Weights of a small transformer language model: rotary positions.
MLP neurons of a small language model. Each row is named by its layer, matrix (up: input weights; down: output weights) and neuron, and shows model dimensions 48-143. Each number is 128 + 32 x the weight over its row's rms, rounded and kept within 0 to 255.
After each neuron's rows, "fires before" lists the tokens most often just after its 100 highest values on Wikipedia text that the model never trained on; "fires on" lists the tokens most often at its 100 highest values on Wikipedia text that the model never trained on.

L22.up574 [128 101  77 140 121  65 147  80 152 171 147 161 159  91  96 130 121 152 119 130 133 137 112 122 132 136  84 169 172 131 149  81 131 130 141 113 179  72 120 141 113 108 131 138 114 173 160 105 101 142 152  90 119 100 169 137 128 116 134 141 126 138 163 175 106 132 104 136 161 115  92  78  77 156 140 129 126 149 113 134 167  81 117 181 111 181 160 100  98  84 101 185 157 162 144 146]
L22.down574 [133  83  96 164 115  94  92  88 165 154 112 161 146 115 118 155 125 203 131 125 134 121 118  80  98 149 143 124  84 120  96 138 116 153 120 102 135  98 157 184 129 116 133 153 163 121 199 146 120  99 110 161 120 148 115 137  83 166  99 125 130 124 150 172 131 117 107 122 114 169 116  67 115 142 135 140 137 140 148 125 133 124 100 112 127 105 117 118 122  63   0 146 102 165  96 150]
fires before: "\n", " "
fires on: " |", " the"

L18.up365 [125 178  79  71 131  64  88 117 134 120 122 144 151  94  98 115 141 123 139 153 139 175 122 147 157 101 142 169 156 138 144 100 125 105 115 115 119 118 113  40 128 112 103 218  96 112 133 144 117 152 127 101 131 200 118 155 147 124 164 100 111 149 110  68 121  91 120 183 202  89 124 108  84  62 113 131 124 188  97 147 120 130 105 122 152 177 133 169 149 102 175 110 121 132 178 161]
L18.down365 [182 110 172  98 166 147 135 130 155 138 145 114 168  83 153 115 134 114 142 116  61 124 156 168 109 107  84 114 117 109  86  93 130 113  62 159 108 156  73  77 124 166 120 110 142  90 125  87 158 152  69 165 164 198 116 120 148 122  73  89 161 166 168  56 157  63 128 120 182 161  93 174 110 133 154 184 165 129  75 127  93  91 179 120 135 151 115 145 117 138 136 154 124 145 178  76]
fires before: "bu", "s", "b", "n"
fires on: "tri", "fe", "ri", "um", "ti"

L12.up653 [145 196  91 129 116  80  72 148  97 106 169 118 107 147 120 170 123 122 140  90 175 192 172 175 123 103 119 190 101 148 156 147  91 119 173 128 106 160 147 140 141  88 124 126 169 134 167 124  73 128 105  99 178  60 105 143 163 124 176 164 156 100 127 135 119 148  86 118 125 138 120 163 137 135  77 105  99  93  98  72 140  81 148 127 111 149 127 120  97 121 117  57 101 191 137 155]
L12.down653 [138 106  98 143 148  81 101 176 130 167 137 148 107 162 136 178  84 144 128 159 154 178 101 117 144 160 167 134 135 175 149 151 141 152  88 145  68  97 142 137 182 106 130 104 108 159 148 176 121  78 111 126 104 142 120 153 128 144  87 140 148 147 142 173 115 130 141 136 159 111 139  62 142 183  86 160  74 125 159 130  96 192 124 150  80  95 117 163 141 103  54 143 133  68  93 134]
fires before: "\n", " ", " 0", " —", " 3", " 1"
fires on: " |"

L22.up367 [154 102 120 173 150 117 137  96 125 141 214 133  87 104  95 128 158  51 152 140 129 118 133 120 117 116  69 177 163 111 113  51 145 122 164 144 116 137 141  76 200 152 157 122 106 130 131 137 131  78 126 103 130 132 141 111 154  88 131  93 115 146 126 154  64 100  82 123  91  83 110 162 165 154 166  88 164 114 111 122 204 113  86 197  77 190 186 125  69 145 160 133 112  97 160 127]
L22.down367 [114 198 137 139 154 132 157 136  97 117 105 148 138 163 116 158 149 131 179 105 143 174  85  81 140 192 138 117 112 125 125  94 140 122 131  63  91 113 137  93 156 126 168 147 161 108 120 160 101 119 101 188 135 121  69 115 134 143  66 150  76  54 150 171 168  87 148  90 137 153 178 124  98 123 137  95 176 132 135 125 145 112 153 147 103 130 110 162 129 144 113 114 137  74 117 141]
fires before: " |"
fires on: " ", "%"

L19.up550 [135 105 126 146 185 126 129 159 195 141  54 159  84  90  44 148 131  76  54 105  86 146 122 161 110 126 144 149 101 156  99  91  92 150 102 158 123 132  94 105 158 128 141 147 110 129 176 149 103 124 100  73 121  96 128 154 138 113 153 147 173 133 141 149  86 117  93 106 160 109 102  97 168 120 143  74 144 112 128  31 195 137 129 194 147 153 196 139  98 112 102 164 164 133 151 109]
L19.down550 [116 104  77 176 172  89  42  94 154 131 127 149 122 155 132 124 103 119 118 149 176 109 120 124 154 171 173 137 102 158 107 131 136 115 129 103 143  64 124 153 134  99  84  94  97 114 155  98 133 112  92 165 121 158 106 118 119 139 103 171 120 148 153 146 144 155 142 153 145 221 128 104  84 150 111 112 131 145 112 124  87 132  84 152 129 114  73 112 143  92   0 175 102 101 145 157]
fires before: "\n", " ", " 0", " 1"
fires on: " |"

L6.up489 [143 207  79  90 108 122 125 124  49 109  83 148 164 124 185 155 154 135 109 158 100 172 117 166 156 137 148 109  38 113 160 135 139 138 113 171  95 110 145  51 129 102 131 153 164 128 128 165 112 119 123 113 127 144 178 185 211 129 110 119 151 156 157  74 118 106 155 128 130 145 135 174 103 125 111 135 126  65  96 110 172 118 147 129 113 190  69 106  92 113 164 112 179 122 158 168]
L6.down489 [132 184  78 150 130 109 103 104  86  66 114  51 173 100 165 108 128 126 161  61 164 124  60 133 148  92 123 133 137 126  99 106 155 178 155 137 123 148 152 107 123 140 131  86 158 152 175 158 122 131  70 100 166 137 131  91 122 123 149 177 167 161  74 149  58 124 169 100 171  51 146 158 143 133 125 200 151 145 116 173 114 153 181  99 110 164 102 165 117 116 145 137  89 133 103 108]
fires before: "bu", "e", "a", "ch", "es", "al"
fires on: "tri", "ri", "com", "e", "ation", "a"

L18.up596 [135 112 134 168 135 128 151 117 139 114  94 124 132 137 104 132 125 138 106 109 115 129 167  96 133 100  83  95 104 125  80  87 153 149 150 121  83 112 115 129 136 128 134 126 178  77 123  96 161 108 124  98 111 156 166 122  92  92 161 139 214 205 122 137 157  96 109  97 137 133 143 137 106 146 102 155 113  90 100 156 171 118 102 144 103 183  63 118 103 108 109 142 152 138 118 155]
L18.down596 [135 113 142 120  95 125 102  95 166 144 140  91 146 126 133 144  90 148 152 201 124 164  68 162  99 143 119 124 112 118 111 150 158  96 110  68 104  80 113 148 112 168 121 143 134 160  88 136 161  86 154 125 151  85 133 117 110 164  81 115 107 102 133 160 179 145 131 121  88 176 133 146 106 135 101 133  96 131 149 172 111 163 101 143 113 121 153 111 124 143   0  96 163 154 136 140]
fires before: " ", " 20", " 0", " 3"
fires on: " |", ";", " +"

L15.up117 [130 120 119 150 151 129 121 109 119  97 110 148 138 105 103 156 100  50  64  80  92 161 111 154 151 115  86 172 121 164 134  93 126 110 102 169 131 147  95 143 110  89 129 132 163  66 187 146  62  99 107  88 180 123 160 122  98 111  97 100 218  90 151 185 131 130 107 110 196 145 113 109 123 127  75  95 171 119 130  67 154 184 164 152  82 158 113  95  87 116  98 145 170 121  92 129]
L15.down117 [154 113 110 128 150  95 130 142 125 173  81  95 164 167 123 137 116 114 143 151 187 119  86 105 171 164 145 142 111 182 167 139 133 140 152  97 127 141 147 170 148 102 144 152  93 126 163 100  74  88  79 128 111 147  90 103 111 169 103 162 172  99 109 244 129 109 150 126  96 145 132 108  91 134 112 154 146 101 163 150 122  93 100 119 113  58 103 126  68 140   0 143  99 103 137 170]
fires before: "\n", " ", " 1", " —"
fires on: " |", ";"

L22.up703 [118 100  96 127 157 113 125  97 116 131 141 157 123 105 121  97 172 126  70 132 132 158  87 115 134 125 163 114 142 142 208  88  99  94 115 128 111 131 155 132 103 115 122 225 192  96 202 146 100 123  95 101 130 121 128 160 136 133 139  91 148 140 117 178  69 150 130 122 111 126  82 143 130 175 157  92 139 115 142  85 115 143 133 136 127 189  85 170 116  50 116 126  80 129 122 117]
L22.down703 [ 86 118  55 126 110  91 123 140 173 124  79 147 120 121 111 148 151 119 151  63 193  83 147 112 125 107 134 128 150 197 134 110 122 133 165 177 129  91 115 145 118 113 107 139 143  70 156 176  81 138  82 107 127 139 108 119 144 171  85 134  87  91 138 137 135 156 186 103 139 120  76 149 126 116 139 128 132 125 107 141 129 133 161 140 109  67  89 135  40  79   0 162 100 127 106 163]
fires before: "\n", " "
fires on: " |"

L22.up583 [157 189  56  70 108  83 148 143 114 138 165 116  73 111 110  99 104 127 132 109 117 108  78 156 143  81 138 131 188  79 106 119 111 142 162 136 187 160 177 134 150 122 122 121 137 119 133 102  67 104 130 124 183 140 135 178 129 119 146 115 115 135 120 134 155 139 132 123 131 108 100 138 141 118 128 171 113 173  65 100 170 112 109 146 151 154 154 122 153 122 148 190 157 118  99  87]
L22.down583 [124  97 189 129  97 117  78 172 129  99  86 113 158 101 139  77 136 156 105 150 151 146  97 118 140  61  95  68  96 208  94 138 103 179 124 114  59 138  96 111  85 166 158 136 115 157 122 132 157  79 150 128  77 122  59 129 106  97 136 118 128 110 105 165 108 105  51  89 112 110 137 125 106 151 124 136 171 109 158 110 119  97 110 101 176 160 140 156 111 135 121  45 177  97  76 113]
fires before: "ed", " "
fires on: " di", "d", "point", "ach", " was", " return"

L18.up50 [145 107  92 113 151  85 139 145 155 162 184 159 123 129  84 104 111  74 161  59 107 123 132 116 114 114 201 138 146  61  97 109 141 128 154 156 188 143 135  70 152 137  44 151 140  80 188 111 140 140 141 109 165  99 141 151 100 124 182 154 189 146 114 115  88 161 110 108 143  86  64 136 138 170  92 128  67 105 149  94 198 149 135 114 127 156 104  70  87 139 168 108 113 128 115  86]
L18.down50 [155 171 133 123 126 125 184 155  96  99 179 123  96 148 132 131 101 117  84 121 121 121 137 109 147 153 108  76 153 112 173 170 115 153  96 109 113 124 131  89 107  70 132  93 181  96 139 105  92 127 141 168 159 170  94 115 144 128 106  90 117  75 117 166 116 177  84  82 166 149 138 189 125 124 127 212 156 111 111 144 149  77 123  95  49 144 157 163 154  96 144 113 144 136  60  75]
fires before: " a", " 19", " –", "),"
fires on: " is", " in", ",", " was", " March", " September"

L22.up513 [162 133 121 151 133 163 106 102  92 151 168 121 197  86 114 142  84 101 161 127 126 110 125 167 142 162 148  91 135 110 131 133 122 134 131 108 179 201 167  75 106  90  83 201 101 133 168  88  51 146 163 138 141  62  90 169 119  94 181 151 143 121 106 138 172 130 116 152 165 108 150 140 134 150 154 113  99  95 142  45 122 128 106 109  94 150 119 165 138 108 150 162  98 109 163 114]
L22.down513 [ 95 131 131 114 171 147 192  71 121  95  71 120  87 179 179 116 143  87  95 103  99 120 154  89 154 132 124 142  39 144 155 196 102 141 156  89  38  98 131 153 131  87 162  62 120 126 108 153 112 140 103  63  86 127 116 116 125  94 122  97 134 114 138 182 109 118 133 117 113 149 141 138  90 144 126 162 146  94 143  81 172 138 146 127 186 134 103 110  72 131 109 145  85 152  78 174]
fires before: " 19", " 18"
fires on: ",", "|", " in", " |", " In", " September"

L14.up501 [116 169 100 109 168 133 114 116 116  97 103 168 124 127  87 107 166 207 130 150 138 104 112 153 145 113 133 165 146 144 163 123 151 194 159 160 158 103 180 166  96  67 118 118 124 113 130  92  91 136 135  96 155 129 108 157  97  87 201 114 123 146 150 104 151 153 100 141 134 157 139 168 131 174 129 111 126  99 152 177  89 115 137  73 156 165 103 121 105  93 175 130 123 159 220 178]
L14.down501 [112 114 142 143 152 113  80 105  64 164 139 134 139 137 145 201 115 103 144  90  85 139 152 145  82 140 122 143 115 127 144 128 139 142 128 198 138 120 113 107 112 178 177 143 192 109 100 139 146 116 129 125 111 198 149  80 156  87  85 119 185 136 191 121  74 149 157 143 133 161 121  83 113 130  96 130 102  90 109 149 145 160 107 127 139 121 131 141 170 126 152 137 152  95 131 122]
fires before: "s", "se", "age", "e", "d"
fires on: "ri", "on", "ine", "ti", "ten", "li"

L22.up48 [114 109 136 135 142 154 111 185 116 111  97 110 109 145  81 154  94 110  99 146 150 127 147 147 130 121 163 105  98 121 105 132 169 144 145 128 118  81  78 106 190  91  89 141 120  92 128 129 156 165 158  97 104 149 161  92 143  83 165 112 154 126 182 126  84 145  82 123 177 136 170  69 118 134 154 123  96 165  47  91 160 123 105 160 125 168 106  53 125 115 129 145 134 153 138 131]
L22.down48 [122 109 114 108 173 141  81 106  80 161 121 140  94 170 135 122  94 139 109 114 180 142  96 115 144 182 140  96 101 146 153 113  82 181 112 127 110  69 119 140 151  98  88 144 178 167 147 128 177 109 104 125  95 144 137  74 111 142  99 117 113  82 172 186 177 138  81 159 131 108 171  93 106 137 173 184 126 131  87 132 112 123 157 133 128 153 141  86 156 173  34 130 126  89  93 165]
fires before: " 1", " 0", " 4", " 2", " ", " 3"
fires on: " |", ";"